{
  "n_layer": 20,
  "d_model": 256,
  "n_head": 4,
  "n_kv_head": 2,
  "head_dim": 64,
  "d_mlp": 1024,
  "vocab_size": 32768,
  "activation": "swiglu",
  "norm": "rmsnorm",
  "norm_place": "pre",
  "norm_eps": 1e-05,
  "positions": "rope",
  "rope_base": 10000.0,
  "rope_fraction": 1.0,
  "qk_norm": true,
  "attn_scale": 0.125,
  "bias": "none",
  "tie_embeddings": false,
  "parallel_block": false,
  "init": "normal",
  "init_std_qkv": 0.0372,
  "init_std_o": 0.00589,
  "init_std_up": 0.0372,
  "init_std_down": 0.00294,
  "init_out_by_depth": true,
  "optimizer": "muon_variant",
  "lr": 0.0106,
  "beta1": 0.9,
  "weight_decay": 0.011,
  "lr_head": 0.0083,
  "warmup_steps": 0,
  "schedule": "wsd",
  "decay_fraction": 0.604,
  "decay_shape": "linear",
  "final_lr_fraction": 0.02,
  "batch_tokens": 65536,
  "seq_len": 512,
  "doc_mask": true,
  "train_tokens": 624400000,
  "steps": 9528,
  "dataset": "wikipedia_en"
}
MLP neurons of a small language model. Each row is named by its layer, matrix (gate and up: input weights) and neuron, and shows model dimensions 80-207. Each number is 500 + 25 x the weight over its row's rms, rounded and kept within 0 to 999. Numbers have three digits each. A neuron's up and down rows have the sign that makes its largest values positive.
Before each neuron's rows, "fires on" lists the tokens most often at its 100 highest values on Wikipedia text that the model never trained on.

fires on: " did", " do", " does", " done", " didn", "%"
L9.gate160:459477490473497479533524529497478493486469486516485477550495488502437508537516530514495502503530478477510522522511500523518473499501497474565473529494540478496542501528504520500450507549424513491481530512514570513496506529477527504452486507534490534517491516474492513500501507470521498493504515479460489538507522464490493489522529510506527487465487501481512498507492499549532503505504
L9.up160:469442515485548520522481513474483467456489495491514514507542484495483456551497484508484525510531483444505514473477456491472432499509540514567471493476516490514534512477518480488447480465484510491495565511509465522490505519506508478511573534512445518513487497482473511518516514493516506539524551469471502546486521510516502447521502475503520520516529518507506503498505509505503539496496

fires on: ".", " before", " but", " with"
L9.gate268:501517509510512528440508513486511475544523468496493510490499525534479477513481481483507522494483449522484509499477458491533480539482466477500529526551533509466535486490479550503479505477513499503565479517517498471490497483443512511475482566508474521505501526486536517518467477488501499478525492495490456480518523514497502484487483491455451522503518487481520542490481536500503502527531
L9.up268:531483507461510528482512488526504470478501517503526493476558474500532535472535527482496499496471491536472534551493527525476486513499513513495505477464512521497483548490535456449496451514530526497507495503429472495448461515497526505479484501516481492523490506482489486476473524454479480492486495483482476492479506462482539526487473497490487474505495521491440481454516555539515523487493

fires on: " that", ";", " which", " In", " addition", "."
L5.gate646:543511496518465500459481496510502487536460506496494501540475511466458487476506509497476512501474486483514487521479457486480504493511482497533518508492453536477532478455502509452517489491491490476500465539518481536495451458478523501525469531525468522525469534487509505516488498481483523528510454513516444499507511463507457498495537534478471515579508473500492514437499495507527511507495
L5.up646:535509492547476534535490475495459517543503509496522479513482495512479474516472504483501485468443480556535512489481475503499510510489496484520538535521482479494528497458521515452495448513457490484484447535519508489539489478507518541557513526550527515519466550528480490462490516505460513543527487527489483493506497469503476509491497493501482529530493479517472542479529490546490532541457

fires on: " and", "-", ",", " a", " of"
L9.gate570:544471473495483484472543453501496538452474472466535500543474490477487509489518517495498498478466494533440503504473483504499526543515506473462468504517530478528480509522529496484493466469489488520500536491545499453458514500480495474529513509527535475529498526518498521509530491536533497501523515514477479504494462470482506475511506533546489468486527460534492539486515527547476482474464
L9.up570:503485476517488481486475507481497493510547472529540485475512495499504561505521509475517489540513502495453529478500474516509495508470514481442483494516516499529492478485477472498535488495485507498487525505477541506459506547464481495500498466501505542506508521481489508507520552470478467565482545505519527519503502510472512492512491516460542502476552482461474478485546476560532572528512

fires on: "N", " of", "=", ":", "th"
L5.gate620:517553506470494452533510506446500518485489432469509509500534533458516475505504538455496504471533525464512487498526477516485504561522494524505515450509485474480514505462498488472495525542483511520517516534504511473511501498509504535523509506520501501445498482521548516503454480501544511521498510544489509488488512485529493518518521474496544520515493485491502519493502484511543529522503
L5.up620:507465503451472519531517502462547505520514485540484473527483530515519478538511480496531495485511517480507461485507518482486477503524530523489510459491518513512541518489525447496484561534465506510537471525485554483508501510517458492447471493517478505480509435478507516538481503496577504509484524494495511482505529469518511502491511447518498516517472490513526498506470523522512499457514

fires on: " ", "or", "2", "4", "ond"
L5.gate578:492478460499514508486543448508524487508483508493506502500482529519550507497446504527562496497485486490497506543499520482501489509511506556520515532477545521511505543543476485486464460540528511489520516478519498505486509468519502538507506503518444487505457506504489496527523524487448500455492502439468481444506554510478533514489468544521483476523517460474504496477554497479503457511455
L5.up578:459531529535548537478480487456487511485485488500486499471529499481532453533468460528493523495509512507512509465552543469526521544546528499527493502494519493501453517498461482491513509525506495507516546506467509512450508526527439491530507517510515516471469508505550542541475513531473516524491503506515482476522451506515464534537503477497506480470480480483516471475537496533456506470508

fires on: " of", " born", "on", "en", " –", ":"
L9.gate688:536478518496516472464514477509495491508482516496527525537481512520500497514495469507497507493493505520478451483505505511529551493511501541469518465445509526512468512470522489507484464457454493503490523519541515504507499490517476517492489465493474523511522447459473460479480472495468515474518504496466515494481544512520544470493481469501528505473496507490525465586509518530500523490496
L9.up688:535517507481490540462524513499513474490500485490511545560485500489506472544509504518478512472506462512470491488540495477534514496539523479514487476476505505471475529472501512536502510497458493531543501475507525472543492500474480498500439464492473484451512513506475452517501503506484459480503514479530487508481528469493462517468508489512519502521559481508477507512492529551505509499553

fires on: ".", ";"
L14.gate396:513494478498503507504527476533503484506516517491514456512451491497488512473448493523493531476516472573493499506527478566526473526455542483502515487530508457453507499485507518521497503477519463458546508525481522474491460463492521494495482527485501511513474491485507482493455492474496510476580520518508491510501496486508484494500493531521453527528476515512504476509512518569533488522535
L14.up396:470531459503501482515492505512503499481561515494550494509478491495486508455504541477443518514503491499529503549540485516447498474504493496471535495507519498476523531502524526507502504486474509462454521561492481479514491555510503464507474486467503504536518550490529503452507524461498459478507529518467504486477499472514496470487525466527498458486503511495503518483565486521462504483513

fires on: "9", "1", "8", "ue", "6"
L7.gate1015:491517511507545491528485500539460493488529525489534514497517566467457512520475508475500495497450498514505470523530467518471533481473478507514481540512505530460507486466444492531497511511502484543472532487500496477515516525524524479517530478491462506468510478502499472476529469466522511490513499501439482480511494448488492544494530515539502509491516479540561519549479471498529508483524
L7.up1015:507466506495492512513512454514539495502495483494535545511483500501556492501469514537481514530502532483492475525517493489521506497519505514492464511525506519551520491524518492541485517505514515496476500488522493497514506555550565444529482533460491495492507527499524521506513530534484473485555514481535514549470439508486489452505531499548471530480491479513535537468535492516480509476493

fires on: " W", " to", " Date", ".", "ang"
L10.gate768:513482496535531513520508500524511504502453511481548492490522482463518481520495495556511531485529517469486474522498538455511478507502473524492519453516568526489479501523549469469524501465503487510470509560514484470500481493476524498458540443509488463572491502478523465512530507500514461547493490510457522487516508467498500485471562461526478479473499464522498502499445511510499520507491
L10.up768:492482493517538479480502467501469527489453499516535473456474514482492490508543542521493517452491464520515485511499548506541528538498459479503506479476505503554459508506519521465479488473538486520492533536500509502502523513532544518509507469499496523521474519502538470454508554500508493472499524530521486483491502492563495523482463504493510497478460505489514466505479499488478505526478

fires on: "-", "'", "onn", " did", "===", " +"
L7.gate978:493505504513554484548499540522524503509471543527505529535491477508459534530502499519493542495492516457524428487548446506435555509496511556473508490495492501523492523482532483525449535481492499480516477485515505508516548491483508518483530508529508510449536527517530458469525492485464501470485535505531506488486481474483489469479485487497518500474507523484466499497516536492466524514491
L7.up978:477523510491526506546480490518470494515517489528475460480480530548528499526470470476538475516494498526499493511508524502485552433545508488539514523478528488485504513487494504499531566520473487504542496503520528527478510456494517483515533511509550489458536533498487482537482479484468483477525486486502503506506502500446498522499490513452511508512453521444490491507510481531470484562488

fires on: "–", "1", "2", " ", "3"
L10.gate512:498537467436497489486504480508484462499520514504453519488536500499498460487445493527522515497501494517443471481511548455510508455500533528512562510508517470471509511482530521546475486522513493525529519511531536534523501496533470512489501550532515501477492505499513465474487510458514522482501511460514499448487497529482478554508505517519508439493515471497489494507547472501527511523480
L10.up512:498500512513498512525484497483455477494511452537523492519545490495516493496463476455529540468522513537515549472475457454496494474525510494489508504515490515483475505493509487512475496508501497450484540468505478494506523514495517446510498518494500486447486538470508493503472501509473470542555523515481487540523498474491447518479487516503504478524512496479507530483500491464495478542543

fires on: "8", "4", "2", "9", "5", "3"
L3.gate413:521560517497531526495459481508482486546517575492503477496509498518513489460474463512529538453474482545498521477519494497497517504509490519482524533515494533510496487519493494520509475457507473487522519518516518532498502462545495493521499552491510536486518468564515477481549510478513476502539464521499489488473476477472505520521460490495469511515473535454466522508503518505494478475454
L3.up413:461496491509469496479501475483443506552528448504479465459541485467447478509510512481487502511511495547502493465486487476489548531484483521448460461511490504501438525507491458508486483496505488524469456540546533501511501509483504479451460520476509473515486524497471485487510526488478460494532495519508490487496477481508498467508481474505519474467518488517554529540479513521495480511462

fires on: " Tom", " Ed", " Sam", " Bob", " Don", " ed"
L2.gate384:551495546529512462563516469518507473497524507528502515504555462535500475479503457538513484468522483520484497495531546539484526478487484488465496524506502489465498545502490482523496450504507544508492512511462492505530460468462473484470489520504476521474479523527483479527497523475467504506492521542495485453473486496510496502463530512532509506506525507519515501487505547518539430510490
L2.up384:479496493503527451538533470505515496503528514491509487512536467497476478498514488538528512407506517480490495469528540524463519481453483466520515488486476521487507516448503484530488480496507558525469494522501495490500445506498464490491503493524489542489464523516485505515496510458479522500488506512508481490464487499519496504484508497575495542501497527511508487501500531540523422499459

fires on: "'", "s", " /", " average"
L3.gate604:525477477500500478487451468467518485530512452501517505461493494489489525489506537501475509470495527553493553478512493480482485458473512501480488505493487535529490546468489481485534504440475491506448518458503478538506478455481533488486493475495509471481507480536508517494533464496526460535542529508503486509506505461454497493493538490534535522521500451485530472475484546487466440533504
L3.up604:475517561505522498542473497514464529503476531497523461512501501492516537525493490480544505510550482495524485498491428523480513532515495496475520540510516453519505485509477504542494564487511535519562452506478525510476522514484505489499541492494476495486422477534534497484486516508521496495463554519519526517528510470514486511511496481494468529496543535502510531525528501487538493492495

fires on: " following", "4", "3", "9", " awarded"
L5.gate889:516458529522497502507510487508527503515502496556457517482535482493515514532503540444487497457513493473469466510512490485458515491512471435483579497504503478489480536511483508509478574492503520524505480475468468536520477447514520521486470475518511551515497559494487469517492482543512474532471483487463500485471496475489482478553513513531545509542495479519502520550477510496458502546514
L5.up889:478522494554478481486477483498496508522490505483464442516521481533509531480473510503507493525502480520440503516476515514458494493501479512480515486510476507487505526503459467482519532457522504468499542503486491520513457542511498486498422487511487533541484486515516550510511501504495472516466475497501491461557479488443475468513522496505497481511510484501486489505528466543524468471521

fires on: "9", "4", "1", "7", "5", "8"
L10.gate483:478484525483494504523508494534531467545498484531442507539531514502492467486448430506470493448452485513462550497465493470519495462512536485486492518466524510515511507517508465566463510498524489480525457510484521504562506513487518527527504524489460445496474515490499511471458473501480503514489511463524491467520519502514501495518478513574489467494549492496515484508478503479486492489491
L10.up483:472460518511500547534506476495492503542487529520555489483502475473516482484501458502517523484463448477503485539538534496491487499483497479493482484522490470530497546499509549487501497484537507499520488496439480553513510509477527495472492472465441536505499522489509500483499516476486542493551509484517501537519487535484534485483515505515511538440492506486509474511480461451477528489497

fires on: " first", " An", " One", " most", " best", " only"
L2.gate894:485520510489461516576496512496475526491505533515472510468515480511513474532459492516483471475484483485503475494516472493494510522532479512497500499508491528485538517512522532507491498541473505510538471552516523498469520494510520485487489490560525497475485508535497494501475501484476502475521483495454506516521476472481568486532501469483501509472488497476524505485470480526477519528495
L2.up894:540521494496481487537496481508511467546506533543520546497507525488489476504497493530500495504512517501495484475525534474485527517551484555466500537517429511474515465481497512498490506497476482484525472502545534466468524495521533493467518498531522502527488477512485490500486507482500517488552526501471484506492491482446541493480495510492477515504484471535487449474467498508498551527457

fires on: ".", " Mr", " No", " half", " being", " number"
L7.gate367:508495480512520514475501490475512497505489471504519524514486476485475500447439547533511463527505472515501518495508499523448490477487516494508505492481491454517544543489521485475568495514471476502500481515522479528516474484482481484500503483490490534532525466474536546547520470482509483519477484502495466478504508460504513497488483482523538536498476531488482505471500517529469416481459
L7.up367:484485536514530511493503485485548503533497455482502511472520508479533486489481517517509548510525476508494519462530517508512490503482506492483484512526480524490465524463553498507541473429471497489522500500533429482512516494502506476477544493537484559494511507486523554471498520503531492486470474478509523464481508528503484473488507492520547510548503492488475502449523519490490448501496

fires on: ".", "/"
L9.gate800:529488513456510497492499497446500488492526514531527487504498469457526489486506500532513502524486513486529506510512550526489496498469524486469472472506512493508483532540524490520547551481460462476477460504505448510517522510491458486512522489495466487505482507517536478506506566468503508519480529539492516478459532478482511479511465466518502489502531518509522470488456536502486477522482
L9.up800:512483507497516526490511477567517488475456549503503485476525477494478512494542506527499533515510527467504522506505503517534522509455519476478487525578479499522447519447527519523533484483516514525491487554460520512499518502481514503490488484488462511539474516491487525512456519524525488465502520506510496500462517481523500483490517488490537518487501512551528511483482539517453516498498

fires on: ".", "9", "-", "3", "ic"
L9.gate613:488478484494533450511547467501505502541467461519500455535507507539465505512455533453486512501483493476471468502504487537498482475492503496504510462473543456493536504514483475502511536482533430490541535488484496484476477495552515528458500502511477493522466475528509503487525469514503482511487473489501528510513506456519547514494518529471503502521503463499463532555521510497494524484518
L9.up613:429514500475559506546523521515535512515487491508461498511486492518443507444445452482491471527549471509482468510465473483465501516440501504491539498494513531546501478482510505451468488491507490473496486432472473490510488489536501513485515496500477507492481516511491506452512455507501485524476507488513515536546505524502490497483510537526472462521521473468488478517550518530552462466502

fires on: "-", "/", "'", " in", ";"
L7.gate463:493508510521511497514512514476487512472475498560504506466524542488459528478532488475504509504496475510546479499486503463506534478486507494487570471492528494508432536457509480478515569528512507501511517496479532463501456496506530496521487475505503563484510508501484489492505457460488485540480477492500558475517454492455453523517452497535503493463490529540511515491527496476477515517442
L7.up463:501494475529493486511489489538484468479520505483485465508475489530538485494457471480488494535516501483519500518480534482474529440506516507520502515519502526467496503507503493528527470543500485471498495499503566473511451510521486481531499512519465514496523470564495510476451504486434511494486467514502513523507489474495487469486456504528542491445454488498487472477491474486497497509451

fires on: " and", " or", " to", "."
L12.gate549:480495483433461546493510478500518515505482464475531488480465508542478494498508493496517481545533500494529570510514528529513472451507463505498478493487491494480539522502516472522505517503514485519466505488486507515486552490483467496508501518511422483507451508529482497523535517465514509520500507544498534470511540506509485508485515494520558464522482470533460483494517519520541465508509
L12.up549:509557501510470492529488483506482468514482515494492492472517463518512543476513515469459497492509505506528492504511494481528505496478496444492481482502482475517519502504513500518488452496528507497476495483461484549538511492498538470481506475495447481532507502497520524481505504525506541507528524532493425520491543482495509420498431482489492552520446452520535503510483529460543506521461

fires on: " (", "8", "9", "-", " Island", " America"
L7.gate305:498514498544489486506465522482546507550482492523504471521440503507504498455521484522449473508496513524526522543488498468513506487508516541514493513489530479484474499494497508518485526490464489503484495448472513547517513466477513478478483543537531472512505506488489482465510486506486510503518490478536532463478507495522500485471518470521483466519516474474474483474488503416535475459463
L7.up305:496498543490500480513511470495525506503499498517526508511495493464498492461509505511463508530462500506506504518541463461448538453451497466474527488495490482492512470471529452491504489502524486539487546484518467512499524476512521433486488499489526509443510525466479479491498552487503500517509481539482477547483530528547463514510483472519504533506457538489542532497497485479494546527499

fires on: ".", ":", " including"
L9.gate763:541531496463506492494517486536472518479483500518535504484505468513469537507522492470477518513484501520502527545485468483465527509510477495460511486487497499478468491508484465461461475514484482508516471555523479517571511465477520447511452494512448507480504522479519502508449499500498483517526471480541431498467529496483547490541519490477480536511509499504486488489556496551482487482534
L9.up763:504500505450512476499495471522468498493512441490514512518493499513479494505480501480505472522515472503520505504475460521527506483530485483535510500493507488524482520488575524543449496518455474474491508503493536496541528491441539477497466526490512470516508519494510489518472496455472452484481469469510479560468490447524510506477465505481507497478521466545484498513489491490483500519501

fires on: "2", "0", "1", " |", "9", " War"
L10.gate65:499502480492482488486537512534549473521507500523545488486495489498509504456502530490556515479453498532465479517508481540520506484507518484495498511504445545520474496449446471508508451483502501514489482495495540498509541496504488523511492480505487504507521456477494513501499545544487453490508526508459497466531510489518451479519529463450511512492513530523511514484511492485482469525499
L10.up65:511517486503500504509504502527532498484521495521490507461488502459487513528515475576465513503466528508465498476533500500479493513466518497524496515481480482509471524496476525511491498447433504492498494505530529498507498493494535531483478511483480476471535499489476495487495454514532528458514541490516521487500505487469525465447490517482479503456488539526502518460528548493507479537512

fires on: "7", "6", "5", "8", "3", "4"
L7.gate545:468514509579494472504478472538478456478530477488526536461488516495494480502475528466532532498502530495535490524499526513485532511500490478488508492546488471472468465475492495531514504506508492496511467493459510508509461478486486504476560472487482470515477480473527500484521504511537495496525513523445473493505514491504489524493494491512503482495458550469514456495488494499461546498492
L7.up545:471509510563474500488500465514521465482532485511469499530510487504556478507484458461519525533444472491510455514525477537497525476513547490522489540483503495576477498523517471521517517519459479510517517497552538491473537479547526514468502523480536493505512518517505510540522516489476510468493478491534506505500484530482468504499484469546474519544444514514495477469526476473470554514499

fires on: "2", "3", "4"
L5.gate616:478501472457541521522502508527461531519500528525512455475538462472515513503494504454515545473437455508510458469495471534445471472500478463525568512474444494499476501461539529524525484474451482518529471506497500493524485479509500535525449498515492516512526501464488500540472484468530478476458464461499464513501511504483521547521542509472498519499504532504454476500518493535514506488511
L5.up616:497456526556512495487511529503513489445501543513499507547516526485486482462479479479499513467483567491466512471498490499517484494468505543464493484546554450512515493503510482457481492516493527469478514435525487523488500476506548440448510475475538504437511518539495518504499522522487483502519465555533524523490536459511512456476468514494509487501478527498517463533551503518486452502485

fires on: "\n", " and", ",", " (", ".", " |"
L12.gate194:472536458473491533473497501519507504509514463481505444502433504492465477501516518518547522475511493534470488523548525476490458476522533512467490485495500469521465478494503492533496497518468465541495510508550513471411535497477511514498531511518481477487497488523533498537440490493509535496527503501499518513468468483529495517508513472523529469476496433499472489517477513475454496519454
L12.up194:473503463487478452503471455490496494532491474487499485519517494503491493541524508480447482471507561525477528500555496480469456466481487491524523480534519512517483546513525531475500469495518491496488463544456522541444470487473513486515528499509481527511514485501499506499504519524483495505539505534488547491534478484518536522529492502503492481491500551521504476497508491481487523487477

fires on: "s", " The", " of", ":", " the"
L14.gate694:464511498460495500496521531497508499462527482465483510546492523485502472495462537486491501493487514460490453521511507532544495512501520495484540526493521521487564497473489486481472499491483541504495487476517527488520532479490527480519512516498480566500507519480516558487468491504525505510464504482505472530517466524530509499490537482494531534481540485522493537496501529487501496487499
L14.up694:481465524474561566507482468512496478532473524498517508482542523502505492559489526480488515501449480477526517454486522491496512533468496467499515524505515487501562464448568517483484518496470480496552464489526524464491494474503491470514507509513498508509475503538498493477526436480525495450476497516504474487485522475522484457517509483496492492481533540520498504542474485498513520487505

fires on: "0", "2", ":", "1", "6", " based"
L7.gate714:492462529472521500485486533486509499474435487523564506512516477527482519526522490458485522488507460491500512530552492501495504507498538494465516517467480495491494498515551470504487488557479505512490501482463509467526453502521493487510488501485493493477522519476512529494512496454505474480517525517490492532467520524448485467553483498495473531499475498473487460508541478522476478479472
L7.up714:504445492456471476449473530527454483483516510457492506529488471536446474474560526508504514433496494500490512491527524520524493494492466531544533545506503471508528526509503463529470465503465528458525531512485528527509471522505490499459482498506448462514459513519538497473502514502479473499533496491517518498511526486469536524518501535487478471470511498505490519468522490492527481474518

fires on: "a", "A", " An", " A", "An", " One"
L3.gate55:502494498503432509530522502508521501505516463523533477480536502492509495509492506509472511525506493505493459465493513506499473524466464484483502526526526489478496480538477523475509495501451527519484468490531505459507486501505499491414505494499521471488448518465526468536480466478470441496497540509448495499521549507541529506479526492502522488531476480491508484503510528496521464511496
L3.up55:516521546480524492519500526484491453501449526515490491508494506481554527476482504547506522512501505534499490481525524518428513507494480499490488512512534506511480477501494504471503507542525515519485473559496499480489533541550498511480542501513506507484497480536462502491443515520501543467510459503481493487517517484477532496561512501475500534506461515502527497483490497476519511516501

fires on: "9", "1", "0", "3", "8"
L12.gate771:435511515483505481472475478466541463542516490495550486483460461531506488488495501508509500509538513497513470504550498503539474511476496513507511441532492518502459473516520510529489571469505492515463521510501532503505488511485507473479488549540514489491473534521501514479514521512489517521520515465503480481500499515511500517488487514533436539530461488568522452531505473520506512488476
L12.up771:526520507497512493463445499555502490473509474525507482500530495512496482472486516513535468483511532504495481469520546473464486469457482508511470542539510469482467508492519452504490479484529504469541510468511486459517501490545492457471457550481545481506516508472465455502550512524571502507536469484518479501479517505498448488495530487478501502453527510520513532475512523486475465482509

fires on: "6", "0", "4", "7", "2", "1"
L10.gate347:540507541520508491520536508501473548485474516471567479466470521507520520500471489503525453523509522480514477493498536518539525478476468470499515514535508515532505544486510442536469517531522496530459533494488490491519474521504504556498482495469504488504476496483462511498514493481520468503508496488484478510526503488549502511525515505500531498519503524523515486501528487505502508475484
L10.up347:510512512488521512527544473514479477504491504519477492486472483493519515481519551529505515489482493510530462480476538553516507501522474519496505535558489443505529496520496510452466489517474513473468482532485510511505529465449515466523487538498525461513497499463484507516532477527475510533506480496511489467529513542516473555481512490495501477510546468469525467547499477510538482479529

fires on: " would", " did", " do", " does", " may", " didn"
L2.gate476:552458471480525482540506485503469462470485550482553490485514495465481492534479466495478502489495463521496463469518450486468490537490476559504516470493501504478478547486539499562503540484473539498510552476518509529497515505503496502496522534513485490515485458509479497485540550505484478488517495492489516543455535497489513461504497480527511519499528544508464492496531514516533495502534
L2.up476:509476486494522505529482506531484470467512511508503496496517499437494508521472430487469486513538477524533442462479528510443476518498513522546475526495529514473539553489524537532477540485507500527493525465504500497479507503518492521469498536508514516548487497510476493500540484468470478474544483483460489554485513505508493510453522452499510524488519513482532455525485479508514485512528

fires on: "7", "4", "8", "9", "5", "6"
L14.gate716:499530518525552481517520483488474510505497471508542512481500541476485456496459474459501481476509473528507484491494526494479509551507505517472483496512517541525492518514465477515521501476500481481485532496515466508462505515529503550505518537481457493493489565481530488509473521454529491503532529465494472446530507518498507495479512497491549463465455472498543525495468536497493496535506
L14.up716:529522520494502507493509457509509510485489492519480535518541534495504466574470501495519518513500471461475510519531496470493536515517506525482496506493511502492487514507477504514487538515470513463498523499513499449468499543508491472512536517543510499512455559466493525504518530469474490455511528488481524496511522538485488473502460445485502475566520532473532492480525513448497509487518

fires on: "-", ":", " the", " [", " Over", " "
L14.gate959:472508457500471492484472488498439493471539513476529507526532498534484489540468521510491521492529485502519488505525492501478493516440495477495480479520543481493470527447478505538492456514506520507524520530441478508504503522494526478506487463506435467527532501506487502501485503464494486492492517466507543485527497457516496485494442530457540467476496426555479483522509513527498485480489
L14.up959:488515497494464507470501489488487510488515466481509511505476510539507481539471529490513550497533489545484528521499518522513502516482472522479516513498479498509492478493508501548473493531497458467515508515505504512511481524513510464509478466490458469501474498537524492454497492458490496467478527511438483468471516492516541478488495501433493469528470528525488480496454511483494460450507

fires on: "8", "7", "0", "5", "9", "3"
L9.gate452:490491549532535482473473498525500527515533486503484477460466478482494456479482486489530500482521512526502468466480482508498513534511519531553516489552497464488461481487478526468483492485476533479539474525488514484490545485533527513494540489475502497450535507569523481477452510463527549501525476501485512526463523525529528492530507505553505528508522515522526471542477511497470482488531
L9.up452:548501493511500518562497529500534480495486470517463510496496483492505489494498503430533518464473523497494449457498505488540567487474526491488480477489517462491500527518528476496479481508519467499502497460524532490496526501519489502477459472478488480546526507442538480511508484447501498511501500508497503508516489554543513480484449481491502558542479489539522520477523516529521503509500

fires on: "'", " did", " do", " does", " good"
L9.gate708:511499477489507535523498479527496460504473477498495503493534499499486485558499493482487528488507499530529570517470526516473497480528506509540497488513493547481529530512538476501461471523510524482484524519511533507482472530513491455491515468504476504511432502477514504511506491499491511530516527483519484522473490480468536526511546496516512520522506446513482501481497504509492472494498
L9.up708:482496522501515550473481465465524469520498517473516515467507488521493497524539519481511498484519488481503514463466504537494461518508500493483515479468537497489514508504510444518489493536467496541515538500503514522493501543475483475481487488494523533490497532512486447529470467517484503552505530485470517455502457526471535481496496507496484530546546519471485544500468453540531473530498

fires on: " ", "1", "-"
L9.gate88:485497512546490501533541472488496540485505476536476472543530495504493500535493502490498514514488477517472498505458502497474537491485482478528535499512521506456479514525522510541463482505534470510496501500511513534530487489504511482490495482516439502511526508552526508475483518470521441502532505533497489481465500516517538512499485480511554517478520492515476473508499448512475471491525
L9.up88:518501432494514509472471484480509477504518479496496518505509518524509503507539501528507550509481520532480474503516465521463489482508499505493501539442460529457442457504549491524465478491523532452480475531489488547508517523508565510500476486493505546519476521495493491495469476497483445483463486502558492507466483518513510460510493521448532464469516477542488520471512514503491481484449

fires on: "\n", " is", " |", " was", ":", " "
L10.gate156:513511513470445439532523527526465460476542510510503521509499521488527472507531474514500496501479529480466464529474545486489524532447503522514495540498480512498521521480468441483512531491524530483516497466494504500501543497503508512506510491488480505479521478493545506498459502503482491531488521515533530493498535466480494513456447509486516471522514529537510490497494529465463508497529
L10.up156:507504523479472467510484520514497499502515473523493474510503503505516461486483473483545513499497473456502497527526524536484461483477468489504483514534486487487522490471505499484507532535521491447527469479486491489509501498486507473522514527525474490502502547525549515496497464505505481506474501446546484494504477479498509434507485510463554475499471523567520448447487489460474492477469

fires on: "0", "9", "7", "6", "8", "2"
L12.gate117:496457533473494530537499487525476549516500535481485509527444500507474522496523500467472502491510494482518486486478491498534512490538499517475484558463506481528510543465463506539486534464507487515499439520466473472526496533488521537528505476489534530480525483502523509497532492466512503484516458456508520501499544514519479515523470470479494509504482546500476508483522492534438512471497
L12.up117:489500499499498478503525522496484501521539489509499494509509516491474499462534531534488461535493457539505473484466476544523543486497494523423520495511485503457510521458498472514526475517479505505516508496513530467430511444516525500498515511513564478489473523515474485465502494537485493491471464519500515474510525475480468564514558494484472456520514525460509501487486500527482479501535

fires on: " ", "-", "1", ".", "0"
L9.gate1014:513466495504539518496536500482509495487469484479500513508518489521514514486545543473517544511497515526519485506527496503486503515478464499470475504513521524479496513520461523453515510485504512529468486519484517530515519511473540473543551478515483472532494496519513484559464525463495477498499522507506512481501541502505474486527495498452468482497534493525515446474514508524523479491433
L9.up1014:513510499488512489480470522466476486523525502500492486476444473489477512520520471540449538541499516484479539455551480508443498481498487496544510525542476519493490500547499525471516545462483496502474478497478519539472531499494496472497483500533490493482454486521473457508467514486554471472524496460487493507522524496479516472478430490456480497492531532492499528485472497489523471501520

fires on: "==", "===", ".", " =="
L9.gate508:493488492486495517470491488509522486472517506481523482489495476536485503485544472548544463521498548519525484479491576487526464500532470479500514535458497479494506569489480496508534515464492457536478492518507517549502484504477520446505484526536533529487509520488475475517513489501528474508482525506514495446474541474478474478525493470462514462548483483499521469512514495493506483495508
L9.up508:499480450530522501492493475510496463511487506492484483509466483541484503460504497506485537556507551502511456530517497500469517503499500471506489514493486490543523546485499519518541475492521476540461491525490525493504530491504513479492510571531522481491507468457453492538515511480497471499526518486509460469447506491473477475540497527456495472495478525509523488508505522501476506542487

fires on: "-", ",", " for", " |", " of", " in"
L9.gate256:549526534477506487490455485520464511487476516531542496508523499483513512473539511496497532471510517529517509471546546504493519523509480477436466479520473490550439477507512498461508497517509472480463489471503450483512500455498501482509503461519499508518425525508517520514506521496480485490485476518504461468503444467513504500485523511499517474488523489520506513443495497515485523513476
L9.up256:460518515497480475512456480463506496467542486501525474521525479469465531518517513488495485519481485550497516465479532510468508474479509480520529502496524436494488435535531481530480483521486495504503493510533530538500511501543477536455493448497512544473484531484502491560510492502531507504499523492508492471514511494490492491450507533495482462503490531484502478528449529540489490505510